Weights of a small GPT-style language model, trained from scratch on English Wikipedia.
Training: a variant of Muon for these matrices, 113M tokens, 6879 steps.
MLP neurons of a small language model. Each row is named by its layer, matrix (up: input weights; down: output weights) and neuron, and shows model dimensions 0-191. Each number is 500 + 40 x the weight over its row's rms, rounded and kept within 0 to 999. Numbers have three digits each.
After each neuron's rows, "fires in" lists the words (lower case) most often at its 100 highest values on Wikipedia text that the model never trained on; "fires after" lists the tokens most often just before its 100 highest values on Wikipedia text that the model never trained on.

L4.up542:592584462538416473483503411409460503507486483552536538548510419517447491502438491496559488510426482466499511492530513522510500463513475521483530467398555540579508513491492579411521555530510466542442549495497462537562421566534570560488447414494511502498477569464490537457512509475539539426497470564604547450541517443473508474426537460524520555508473420562504534460498483485537489486502460509479473512511471512450439468527513512504480492507524487414537505482494486444466495517532518561471477457456482564558511478508502540466512478466496506474509471456544472461502469534485479469
L4.down542:516519451488497491487461512486509504474509497430489475530572463515521513517532496463496470420527489509586530483467518449485414530498472453442494528490471447502492487533526543545471439450464492480427580511453510519521464475470509456595510529472501570453482439512517532479472461529473502503500507475497497503426577460477534498503544575486463493452454430437472434538423522557460607485457489518421459471528490462489467478517469387547457466491493522487463414503531529517511530560496509507503536435484512541516509581499429484537521571529580508572467499599579500460567501506520514473
fires in: "these", "however", "having", "to", "how", "twelve"
fires after: " H", " h", " The", " T", "av", " the"

L4.up690:584499548455507473497543483460517427479577530519443525463515489504504485484524477437506529528528462486474544567543481554508530542512442508543497519527503474530508488550488539532538508510492510473505556507492526515511471491465564548460534493512493510558520446513466465564445567489453585545553527505475541504481516475465550526489503563437550482566431512496476577477462468489470482481459473522503580456513523503485622453561472521438547452532495481468578485572495508541529515525620513421585504575522496478560453493522423460536448490447442478463535521496505506448510411460445457465
L4.down690:435510462548441511508555543498406552523461537449542512455481441474574475505477510524499499534507581512533435478511503490464467527496509455547470535500480496551431493537498488592499546488525459502576484599502548423521480475570530473521499501508484482461521486555495480434505473477610465469468492466451514511528434448578494589453444502409460502500467487468510537462519508475506528539538464491474518483514522484457460547560539462499522429557538532474521541439389537504473492503522435505506494509555482548449511527449525508491559519576514514479483574470554466565447431509541518498
fires in: "and", "until", "introduced", "intended", "brought"
fires after: " in", " un", ",", " ", " In", "rough"

L4.up138:586515503461498442437437402517505464521544498524513514510477524488488494414478494511529441555507526476480503544528534497553572465439460521466495517544530517484451533455474505503521514496538505551435525465445513465489473514523532502444455500486540486492615508510467502509508484442518446485477483497501535491501538457461504454490402446612525461468466524546582568493485522557518510481523464495562555495479511523523437534492541551497506567527475504556483445473530522432434501496518518541515555452504523520479417555589518553578518435526452481549467473472512508400566522562574452493
L4.down138:466521535503445487552490540471545509426482530528473506525424557428520434504428511490492512514473496535439504548533491544497510564487554421498480487441535520505530545518459489457530471490459501542481586500499480538482459525415467559493516532486483461569534357487454504514452503545434456539535527491479557526501472513411559463511591495492515502452481501497487518473577460493573484555516493439515496478401533507524519426563481523470430458522497466396472414485560548553499474521462461477486474505546520491540539433513469475476461464471528465466477531499461565517516515453494475484
fires in: "these", "early", "largest"
fires after: "ar", " the", " The", "oc", " cl", " l"

L2.up594:423477506452511476501510400477516521533555493547471542522529530535498514488540524505516575456497583512440468486467557535445446519512567507570541550506531561513514581622555502479518506454477431523520483532449444494476516553553490538455517502471492554533508506495501511566477482531461572515478474506511504495527462532497502525459448484551473488529544461435460501517519527484497480537428543471538514468490467563498460557447507492530440503582465444549481503539528571371497449501549488511585578469484496549469541522456522520532468541446526424559493456566495537469495516503535478437
L2.down594:505511530473501541515579553558465522462499530515557506533497432503541473501460454581471514557521577499588576469548485520575507493522440494456499472462548562485582399485456480518562462492497495543466520577532551483451479510506477521490588525428511605495457458504504514432422477460540504533512492528435441538498528554486467469445427530513527508506530504462558483553530538504446518465518508495493469482522514553442445500506498467525480448577468505471554488523465442554482484554556496472494515524462475512493479519543472512484549514629478494473464398494505512498520501534493491430
fires in: "based", "three", "every", "by", "emery", "very"
fires after: " B", "ver", " th", " b", "b", "B"

L4.up153:456544505518459539510506499517497495582438473544475557476514452507476513495479518478473568473516473401510484482567484472427452429509453503469494486493495498529538476473545502520500543546546456517501583537521484484489512485470481574516559469559498555487399555445553465585535544487587521528519522548526545482598442490524497478474550378506501509527543451568521597560495473534457472480489553465462484476563514447486467454595545466471506480494548532445492474487504445473558498515474498528490486465514453459509546492475523450472521486508446475491503442523557459514570575478422488489
L4.down153:500520486441512484436504477528470484472478478561573525563478544495494504527423467481487551505559443470461606477508457512469481577466486510522500496514451552523479472547577491496485530514470517485491555470447587458531478450531548434537538491502505491545518507510454555496487456516533462453482570504555533543577523471453512558494514540492536477466568424484571391494483497457474518540499533505549571440507470523541551435485492481469503536534463466461431534502516447549473584546469466553485502514563478483490497516514547503485480499492442498449467569489623478475476582412501477461
fires in: "united", "however"
fires after: " H", " the", ",", " |", " J"

L4.up269:537524424478470460563501427494481437547541499606520516483520467513508551532583440505535537527453427492448444519547526518489437459527504474449502489545482438511474501489500484457500461450540500542475479474418484490525484561568527489467458456534494532422487474484493520542580504424441511467558504530476461520484476463581500501511427475550553580516454529497528396509470484460463587424530489522531448493508449528488497430461551541487567486516509558529489492490464490426446537494531468455463571521460476514549552484514522439488538536443497527481465431535434498495515521492478447509
L4.down269:536550621520456490542496492472484465524488478476500443476505509473407458527510482517517527474552501477478506521536493510530404410459564522460505515494507492506552490421469493549481482498548494522475440522528462518487548455502511461463562570490488521427514607507527574483532480528542425490494447463460509476490591502510551530398481475496448464526534495519465522480515567430505498506468560541414491503535468446502573506501427485522447532528479457445524467550469506485517461466527519554556473545482468548505498582525523555464469513476509528591528513531589455505521455560558550522
fires in: "also", "village", "band", "households", "performance", "bands"
fires after: " v", " b", " per", "ouse", "op", " V"

L2.up177:559515489462499453510474482461498478440508443504494517518506478524488513486488497478467537476567551409483574536483550508485486518423462566508529601528496576520535570529520438459516430410448498446561516528486554459436505457414530476515480502492515585535443471497462447563515490530456540466479485505440461511431455463520458537498539518526604435541493566503451524510471519505523540398443492547496493487487511501468481579517531509495494491529549459533503461506544521459560534455465498470484550488523463550503538534459460475474512492500531421599496499593501469529521534507581508502
L2.down177:530456532493485518562490539507428514442497500538454569410500504530465492518482505483433484485468532465425447529491417538528485501482593528536538541485480507453443564558510517540494426470563508540561467494569472450476489456556581445438524472518507473474500585532563515490526524522560518444533520480465487501468516502531511478593507541422565431550486492540521517476517571538501483524571544454515528529467527510557456496507474550558445518498477419519484452472519438560433445547505529447450470524491471451500497420504568490542448515445501508487460504448490508505486493541428515479
fires in: "born", "his", "bob"
fires after: "b", " b", " B", " (", "-"

L4.up255:479501517515532528535498501510474547532527471476491444534545561520519506580489486494471576559525454506446457445572455543562471572515558462531495467428432500575579525536521463533538531521540488545420587469514509543437412535504489507465506501517495483517517487515541459456509432450523519579466389446486514520454485512491447487488601483558471536528492456504491484494507502540509494552529536552472445602482488571481543468559480512519501530493539532513526459466493461505401474427483462481473484464476593516465460521463513455498486495496522522453500507550488514532508495514486377497
L4.down255:449504519578547510552491456542486453493455475643450539527516472488479462569496501491473476485494462549481574493507475506509543463512452534484577572575535467491534500526547554523475482488530488534568496491645439531475499478454465519561491537486523512483538484471513495556478516454460522555474571477450483533474544495473478493493530476503538548486488497503499553571518536519487437475499462502567491486518501527508512452496498522466467566519460512524549511519476448429479453514464559549462487537595453393578533468556538481517438467507489467506473491560462556526495520410477583468
fires in: "population", "website", "pop", "church", "among", "popular"
fires after: " p", "m", " W", "h", " Ch", "P"

L4.up686:602545465465494445439546479539469475538537468516450486574472551510440476534517530467504592469477557536524478421430501488533403474511484553471498498462442468416482514493520453476550433506503523492509468528439553434465438478470538539526490491494561540563407485539466495541493479517454473533499502494538447582467534503575502447533521502486547436503458554477464512528444520500519480448494528545492472534537500507453467496532507492497439506495432561465472537509522505470484487448535442531553461514614499538435524443488521504580523497531536527514478440421563486521537523531494447467
L4.down686:493492522465510467463509510501479466504518488443473500513536507550574466477528467506439515515512501515440463454486514472529505479535463479473493412566538481517537539480482464512481486533496540527452453463519474509551530472443486493501496448550465553407554563548545546479575512578461478495517496609434454480515563462535508499514499469456460521545448506545573492500517469463474490422534486503508480475449461488553563534547500542488504517535515444487545556561424467512540514542482564487484381482504488539498503406561541534505377472392498497495548598569540495457478522493530505513
fires in: "year", "you", "young", "festival", "spanish", "years"
fires after: " Y", " F", " K", " f", " Sp", " y"

L4.up610:482531459436467511416482454517450501476503429487515433515499446551526441484524536528535445558527512492512572484486466474472484498489569538544442547507545483555487460526520501517514517471501431519516529508524494526583452435541517458535590452486549597426573488473528461383605468511548507535500529470535550551499549571525532492525442513501498481464473438524465506486532519451518474521579495464486524549543555438499542447472490507452436528544557535497478484511479440467459501438532459486504541535473587509589565451501469541506523531461485531473507537457447480468522475484492518475
L4.down610:444476512541466549547515563521502476505506558546469504526470493438464536473478455442496489525546500427487521477475465486479490493466526527589544501570485478520466508480470436498473528453512504589550475551464525485511471479477526543451436536462498608525520504426467443504498567488484458483437471483522527500505456426444505470520531498468548505502487574489551429528511474501548540464508463465557502501503517539520445455535490468439495540570437464489558518518459486568497433560579516545475413617475498511535506436463538519473491466481583465440561492506457456544506515558449587512
fires in: "called", "members", "moved", "show", "made", "shows"
fires after: " m", " c", " sh", "ap"

L4.up348:494430523470470528460469466548531477492461510544397520526500566460529440464540446495516501525408512487479500503530543477444516512533535487522467508511510526543513563505609430565515520458529510505436552464526510530520521477527496542501544530507423523528497547511461446523532521464539542488548532493458518481585529508521523378530543459549434543528515537516519527489498480489473467540521403535480428507519501495469508547491405505527500575561456447487518485499524449461468449427447465493535477429525538512430485464482505483544400504440542532518514519526511455482528479531574459402
L4.down348:435535500565504438526569470508496474510586437482432536515540484503534543474513523585491477519514491499485544521462556546470459468546423409505508497484521579550530440522505437454527461508499422533490439554457450495587486482446542486494492558424521471543452558557529539448559538525573511512507468468504570585554516567480513521476474517498546546495586474473488530518507477488482522530398500484550593535423495451530534530467534510501516463502559462514544559558500531491537535555507533531466429494489506546452527505523503455491476462536434470467484527497491536458463513505499535479
fires in: "women", "early", "war", "road", "wide", "grade"
fires after: " w", "o", " E", " W", "E", " gr"

L4.up491:464480507538484498523469537549537476496515526544521496537495468434523575545466412569476552476527503512476524383481509518536520485510515500478439492613529512522478514521534434578510450557569490477491451507504464522542456463497497535511549514496488507528505421487468490469477521485452491477498536457492476571540515420499435512573487464502456523457513532535448410499564496509468442500579544475556520498425539503483461445538458446514494525459548539508450429440594544518443447475518505470454473491511425501432496537521448509434510501497439542494486490526459438542486420508423553497
L4.down491:477549461490490499529501520515513511564459558497487530526501533514467513390506543463471565469511553607575488485490503539492486538440484509537535517445473535506469566480495492524466558519480558480462505484539425505569500532520437444522479531461528521511498482489427498526518436516459432561464483510537590567484488480537382468558472479483523482615523540500520580422517531436543495507464510529458518573557498435487435463443453492485493510493519404471523489566534432509524449546538472457515481503537532477527496557459481447460476438517459518490469515471485527490508469493451536569
fires in: "championships", "championship", "management", "manager", "champions"
fires after: " Ch", " man", "an", "per", "en", " Comm"

L4.up733:539522586446471500478561471434522504461530492502426485464503488490464450497524513481528479452487534507501518507550550495491544438479512471560505471473503545582528501519548559479412474461540485549497573504539514500481494493536437516473541455438558491451520423485509504504507513451475602487444406459473495530472522436477541509470516530518514507534459473409433586478528571494447475461547458494496428481480407508483585488541560521486529509499403445428492454491525424432515514493491550516483534474426469504529565496546510481470487535502529401490499442497562493494527533511478508534
L4.down733:538459532496572466458594489414483542546528507559510496555494472480522503487497559520557478437489492451497497432555481474507499511521523460491565538556530517431464504532465453477422506541507569513526532546508413415496463472587479505551495489495456551457454475464525560553475551423459507425503518527507491501486474470453470481440510527525563536447446527421530517519566440513500510482478492472497496528470572593515507472510508483525472510469494483499531550509479459498420479532542531508498560532509477526466426458413447533455553575511518540473483594535416507473537494457473508467
fires in: "however", "while", "if", "how", "they", "what"
fires after: " wh", " h", " ", " H", " The", "h"

L2.up325:497543458440515495457491534527493496539540476533483502504554469531576453522526554546448505457467450472462515453500523550484494496467516428488525541482490454563493512574500510468506520547545519482534545531563408494465501416555456478524538520459503511545502583537508543487537446441498516547469530471485465478550469416452465557444483482503546477435441553552478434449585496460476516499454500506465519543492523449494551474459577502483455452523448516524464410536502542511493464457492473566507517441508462444464482483506513595483542521556469544627420484559498471479491533555509547497
L2.down325:409530509466516535478457511495452527570466568504584500489471509448479599521545501458530506466423501504422492543479453529482476455495495509575585463513518493473504527501444472468539528464461548490445505493504490476498483463482497498493477527491420547520502510520513541471484516500472444502525491494473512452411506535501527476589547483529529519520538478554553468471553447644500507527466429596502515444484576467451426432456550399532449506495508522523505472462467533449499518523489448421452487466480520501550502449526495452486457552472550447485461455502528480547481561440527481476
fires in: "city", "cup", "case", "code", "location", "cable"
fires after: " c", " C", "oc"

L2.up514:527540457475431543458443510462524512554537473578503444459479472557464500523511505522512535581495533476509515438479553553482516509525509426506560453449404515581520518550503529502490501535540486514468526558437500447437521532498520404540506455422491382500504528503528550520557527514491538474527537507531535398478488553458449509463476462464578501525429482510427564527558450496481461564484446445410522536474507500523501436457523500468550473513475492499533449511469557503395519565502439519537517462587479511493480500528467504452529490490489485552510450516477467511512477532491479474
L2.down514:452479529470492562599490559493520529514503529486501497449545507477492503505522502471472525527514521466552504552540513475496478499498509482512554563464459465464517492478451457477524509387470523459491592465524521499484439486503466524481447495486566566517456552505493466529563494491471445551441462447490460532503524438498507526490532500456514482533495538545529425557482467511506466556538472521566539477542495463525499508466496471622445581479467431456462536410510457505568424452503495422447471529454381516466489448437538537506548486472493520492432504515489540502462595548439449451
fires in: "city", "station", "clive", "population"
fires after: " c", " st", " C", " pr", " Cl", "ul"

L2.up174:473508533473507512551547495502522552524520497530490480539540540451531513470508506446505521478486480552454471465541474486503549501480573484467495500512530531418471530588547430519533502460536489510521541517525540560475548485533457513497519505583482546554465570491512477527551501469562501498518523519511494533487475536503567459493463443526462542475500524536522564459573509447495469550496486494457485544596525540491600539482502430518429520472465457520498443449527490467406464406508479439535542427515484511472527573460556532563467455450458363527435473558529511444500547567567511483
L2.down174:489488491537517536536471447518478467477496543546479512453510467428540494493467588535492513511580530479500497549428503582521489468517494460555483531501479471529497449432492487520478505497530562606489507519529461500522562526482503488517499496507421505572588593516459510603532516542487457559529554571428454520532477550492409561415552505525530465447520497489523544524487539540496469485495557520476470438484554559445490443504465557464500496504505515462564519433467507417507532526590502547499444504464517455487475405519510491490569557466524498537497541482524483560447497561521489476
fires in: "on", "education", "every", "early", "ever", "scientific"
fires after: "O", " E", " e", "E", " Sc", " Pro"

L4.up14:493523442523436491485484481469510476502484448510488436452476475449474487478494522459478474531513481406493502467495513444536461482436463500569507454433516584458561542565456544452560516462489550546453497449509456498476487558543472528519505594470458551423495518458448534593525489542567459600440540555502534451491504533490520509495491511463537484451456525474420567511529511516535462502485515505444460501516561533531514503466568460521480499443453429419491468563538485476497509451528507488548531516479504521435547569503521498519519507535476490540411459540470561547561492490471608513
L4.down14:567496440509450511470492549517472484513575535461552471502535501566445507565485530479500494495448522454420460441418499450473416508511540470488566506522523465490515500428520465551469519462507563485496492550527497503450437532518517486546463465470518494522518510502561490488540561504399493491520486464506439524514489490508446514516436561577438527499456556545484487527578558541519533488506569534492520480501453559457496495504548571494593468510500503611590473541489503541515519485496478490475517543584467578460482493522564499444508493514499557508507562513486369516532441532463473498
fires in: "total", "historical", "population", "political"
fires after: " T", "ot", "or", "ur", "it", "ul"

L4.up436:540477614543514493480508470472483561537479464453426528476588479510517487426460442451485584478481555491540472482475579434488461514512544484457472466510527510501422499509461485497506462448542536517527499464477503516485515527433487536491539417521487533502533400488548453481499564495471445500475486539547449577476537465487438511473495494575430553502508490503493536466510521478448598508501534532495526468486446505531514509530503602439473501485517453529561531538487591543484449428507504422561482531463456442514499518464456483443543520531508486513459428483547509444438515590518498522
L4.down436:475504511456555431473464483455532479496430517560516522527506520451504529501507503518529515496551472492538521495507544470489446500440523495536477465489507519504515453556467491505540393489466398480437560548548521487450504438406408411479509469592420513503510503476446484526517534534473487502539516499483534539497459524517524493510538461494501569493521540425546535498478476599515477554501578568467455511464523490417553425479507442547496503529527472516502530471515535569513496522539487490514524537510466514448585517543460526502484625441469460467495523486439526435425545504489516426
fires in: "on", "for", "from", "resource"
fires after: "O", "f", " F", ",", "F", " res"

L4.up281:552540471466485430462501466499453469539483504451437471459544486510483503603585526432522547474547510472474511483505544478552524506471440533503517523478516474487480490577509552514575517524489491513470499470495490445497419530401524531477443491423526528460516462500454465525527439528502519392453467511559535539397445495529499537525494539459511501527485465452443496495486494449447533495480495576482501472517540449487545536460566500459440562556452452530511485410448533422532429561509548480481530495443480525529528477461432454594514590520517513521481518458524527492533509523501465534
L4.down281:474441487425486485487528450486533497483530492512478490575399486504535507478415497599551511468524495475627494426503514575477472551533516614479520407500446487564450539473460496460467450491472595450482515502514522541482601491551506483543499541534480489502536509486496496483508525492451509556469528524524489471486577474501476566548508503502537441483466489447590524476483513501431429433505488417474503497476478568456490536562459548455518546540479541473464506481487490507502538493513454494495497522514419513534469569439551441465536469440497481518468539512442526512532512458492526470
fires in: "this", "best", "the", "a"
fires after: " Th", " \"", " b", " B", "t", " ("

L2.up487:495517509507449508453561504467493519458561522504478548440524447496523454494547486452485470483454537534489478502544471456534424551494484508472561476489546519532487501451484503510461475493551455531568568549421529477491499489418493438542565534483507509429459482456474462422470521538418415595514492502511471516480556471415479442512459451529427464465529498526457521505539522476432448495519536491511506543508504523508516415540535462364436533517500477490438450564454537467506526456498483467507461474543485477513475514429488469495497498555502492527470470478556499432389571504457504564
L2.down487:524504493509514548512533446512468508490449500506504528518395546451476484541547519464490563547490544529541502526489500480536526501461536507515445571571510525499431557570535530456465499485458538509544509480451464519502529482421532506434471485444491551530538483471511605444457484493517549464469465485481540407455494530469454544531607490488519575414532485480491475493466460432507571539528444457569506592500461529533411552572494427558504471485469486518500546456545550509513501520507562552493451529508527472501565513478543503475603561500492507449507490535465534496540517564499453499
fires in: "four", "five", "father", "fourth", "far", "further"
fires after: " f", " F", "f", "F", " comp"

L4.up727:516512488564472598486470512517500482513475464532586542535503558420474503543533496461522494502458478453480459497551554503515558473486547537402468481464469574531441548472511514541493549484461465445448534494438430504478532578414561563464544407497428505466453505526522461480459479463537522524503558512540538514430506448524533534540502534503515507454469502520458473516548489474442501543536454556487415510517511468497500475487500496536515593504429491522555496549551498523457408526498464507596458519471477490512534447462465456451484468538493494520477414501544555564478525541519432484
L4.down727:494445461510490556475483534495598541494512406526459528495410473518480503427506477512460479609469521448509567494533553526490537464457528501506482546440470495467525454550565546556465444489513509458465489451448541501493448494462467547448453509500464490536472523491489522521507455452559533515558444494547498504475531570546500493500508531464550483520543471487539456580554496449508512461517438513561537557498443505555531464539467507609544442503434507485528514454471488463495423534494480521517513539459529473544510430448493563487482593476479540557438499431576571505463505562517484471
fires in: "west", "east", "south", "north"
fires after: " W", "as", " e", " n", " s", " E"

L2.up472:478593474587535529541484437563499527513483455527500525476497494455517470495547542539466535538527505499454470470521495518514550457528543477459381450529522486512480536515546485517488511455511459479473510418439489484518480481564438522492501555476505449540537507473511546445503485502559551519573605396513573448446511440522542464486492515533564489495536538485495444569502437535458428515499485500451490469577514513494485485460437502463514609475478551478507489523542469506424457444532473487544475424489500503421521505490477556552480505441509533515526508508563511494388476539466527454
L2.down472:463561541478548492499551572505465491472508430528580524521500572497495535477510518516429502533498537554495531519479532498522540568552465527540531583444535523506527395503536466411518567463502491570546519517508521519459498467439588496489498464508481545512480454533541487496554459492493421449427422485570439523486535508418460492504449552479449489527549405485480483509438500443490566525530457443559468532497589508533507497469537515503479520517444454551549521472463501500516425456528559448458483583539483497510530526497519475514523518524512503500435494597510519483556488481518546463
fires in: "early", "each", "eight", "china", "eastern", "diseases"
fires after: "ar", " e", "e", " Ch", "E", " E"

L4.up356:466519445437488472523516483489494499514508479591461506495546542571553502537513532526532560463485483424562431431533477477472524513525540458545507478524527453491546559584503561558469554524432544522435581511581489466503551512461482441526464517488427596556553471485506461481523479486531508472417473440573542557512484431497539490487445471497547512455446484509526503462543514460433492517424509503473475492476526472523535482445525501503479473539537584512514507502528530489498470455547513476475512479497528507462560472453483448470415585461592488491542429519598502504488510450485483469
L4.down356:569453457501491469414530446463510556486510511456503449485507498531530490508478531500505454545430484504455511401516455599543507510581467507428486483478468558471542438532516521450491456443533482495564586477521506489488488545521522505507470481491503485505435462525529573466451514488497487486563501434497451519411498460498506503459473456488483496436535560495519435554473460505547476447519506469578502450504423567498450488441511478527517504495474526481444441586457513485497580492518506446407550498480471471470502547446412504455524523583599424552460495525474489511491474524467522491
fires in: "however", "although", "how", "being", "though", "thought"
fires after: " h", "th", " th", " be", " H", " Th"

L2.up200:545451542464507507535553464510468541531557485501487489499584501486490518485513542412470511578465530391611529477595458511509509501409565488554469505461496520528511569480596493548474511443451513466547548506449531516457470465506579465480515483491483510538490518497461503405532462479495505582504478447497523519514523470485512517464546492498442477579494499573539558558514521475439441575541517552424441566474526563503571519506473535518496514467526495509484451526482450502498475460523447549410481487511511556472519464466452503503481467479471554500536489480519520591465518526508525557
L2.down200:497469472503498513577480515517465580431536504520516484512484449484389434495452511604533501459533530489523494567510501501525512511464508480451520564526516447505508534474455500494524531566529539474568510509542557429501484477491520502571599559500416456507521468404540507545516494541563437560472486488519522492471587509536435493511513498504469522498524509438455549479479604551492566498537426598550537523563525480481421548507496500477484458467509530467510491581513506489468460461566470516534480585508479474494543473463507404506475483528461466477482518564454510468480540485483475531
fires in: "children", "house", "households", "guild"
fires after: " ch", " h", " H", "m", "u", "h"

L4.up54:440463537527545537510508464537471514549500484501454508452508431512502448475566462486411477546533474495463449494487520413529472501453534489523513511539527499443481434439564420503502524505437466509502495488507495462470445504541493496504473606538487537501525485539457459506467479597537440508499472464490483523518546433441477508500470504501401454515464532523485535547528398463517487496462578562467485568505542491440521530610490533457534525440403486537507498502506491490424517507498558465535549549492501437524442514480447466538479399461497517562484484523496463577452478539480543452
L4.down54:462507455509526534487488476521543486544465525552493501536504456487524522561585538463568525492511540463533558505463477567396511544539463539491522483513540482577545569519570464486511523506510475423482493521573476530504487483482393539551443504551565546470529460537494403528479501491518450522473542517504540503512500469520450477440483472448494541483446532445451552513545490423562467521454450463455581489565467540477538509519573472483448525454546403548509495528458453543506483547393493454538430489529460478532550493539487438478488487502527466407434520482489511488512484502498488488
fires in: "population", "single", "pop", "popular", "pts", "qualification"
fires after: " p", " P", "ing", "P", "p", "ific"

L4.up747:476516479508520491500484459537450479438524488522489471534459473473518494432499496424522482458513510533593562450565490454563467440483501452502505433506440494398458433467445500510529540465491578514525510446493511477436502536610473469523504563539467543466496485507500541549567442516493558499541553470467479532454445516512473512556495573595509472549473468564552517521480470510381496497519458443434480500464564475474500534523504485544481441455468432464526484533523545511471462508593558445534528499492548487485474549465480430453540510476523523519531442474487563498456542482480437501
L4.down747:481518415491564512541563514495495552497501546551479466437517558495540465535527503503474498457552486569508502512478513534516480364515525538537411543472586514517506495536527495503565510528498490575500469399519480458523481410422569549515497518516461444501484539558507485495497474478485559494523481490468469507553584494480494466510540541581529556523511510470489551541467427449531533525529473532497456524511485510474520446475538513553500501549488509509507534413446519415558479531500468521500461554453443440475500429511562581549465543481503497488483537507465604509474500421442471492
fires in: "on", "european", "europe", "during", "republican", "of"
fires after: "u", "O", " D", "ep", "N", "U"

L2.up141:403475498563504470526510503472489516494565478565496502546441498490589496515465479481551467461476539385550483464480529464506464535443586478467460498476511506547532525426510453451486432550545465488528580539497476496430529556480524436437560524512492582491452513533487511498546484507434528568488539504545522485498517548477456580487531482521450499509535518562469495500628444477427436460514568426449416579544470522518460550493541501444495552515453486507545490495482534471474501491493522496548494446527499507459560503455493507507465495499513574524520454547513482474516506431483474533
L2.down141:479472493484508490528532511572510482508461490428530567478497499516436527523488567520487580572462460490543488464566497544476513541511439518491472471504512511541506496511504503551497480447451477479515477433426510570555448514434425533451503444478479484517475548555508495494543499527456465476548373504438481515544429500536477433517524512485491523458470499496546510522490499488468481448514507474373484519476536533562557421443481518450412460497508538509446533523531559455528458475507459488471426544494519478532479475538553457521382510529489459463521511551428502534429492425513425530
fires in: "s", "were", "championship", "footballer", "championships"
fires after: "en", " Ch", "oot", "%", "re", "o"

L2.up750:448492499570463453461563445482482497522522395585579500493488498529480526526511450522433503483511459569487574481546459450463527490507452506595560545476580538538513534508534457513541477459519534535501599467467535484518445491544487534499585497430484558518495482443482528492493493514553473521499441514507466490559506534468529484507554505485438407508468508480483475532484431439475452467480521541488406569462546502521487500534492468487511394482521462479452508595453446442493526512528486491483499501500410547540457502490531489523425503491443592535518471505458461441495529513504478487
L2.down750:442528474453438473499466494482521481490535468502481501532555509533527422525558488454465479528523506523470442441496520522498435524547562496446433532514458513516493502465556529511486475514484546491456472428535451628494494524495508495477479527552505529531483523484506507497537490461521486469625502488452528465617499592486569480509458609468503506514521504430528485462485460568484503446545524564485493526527446508484471524503601515566480469566566528467552460511438495484499474518470431472477453495415533456563504456576543553487534554507486515486485559472440470442547543494530516534
fires in: "museum", "highway", "among", "may", "always", "recommendation"
fires after: "m", " m", " M", "igh", "un"

L4.up507:512515473420518546503576553511456458498516491543500464460540442448526452493564561419538481486482530509451550493494440531488466619477485512451516500504474519528447550513467530530558491543505481534499511417535491510498449544493481510526482516411427544513516416504503466490565535486497542496423541470510511484439465420520541446525555432510486448468454408523493453564504549443570586527515498531497457554558577489451482526519539465503546507568493492470504550573494489506505503517467484445521547471467539491469569492520438399494463450481535482539545525534481538516462544514492493498
L4.down507:480477514530516420489450501459488427454581527508502525419484502478472489515551450493467562511424492483502476466448490592565514407544499559460479471477537479464444501575492452495493476484476462536436532563535483489534502428498522446489513547517436461591488566552516459582565511516532478553531516553547502503528516523500469504545558564494499478565524490537524523550472545475467472569525482529481475496496496469478526511517422365513515548444386528504421577506525522490473493489524521504508538425470475517484462468490530525488485513526420533470475518483519469496572475459510470470
fires in: "women", "became", "we", "very", "weight"
fires after: " w", " bec", " W", "ver"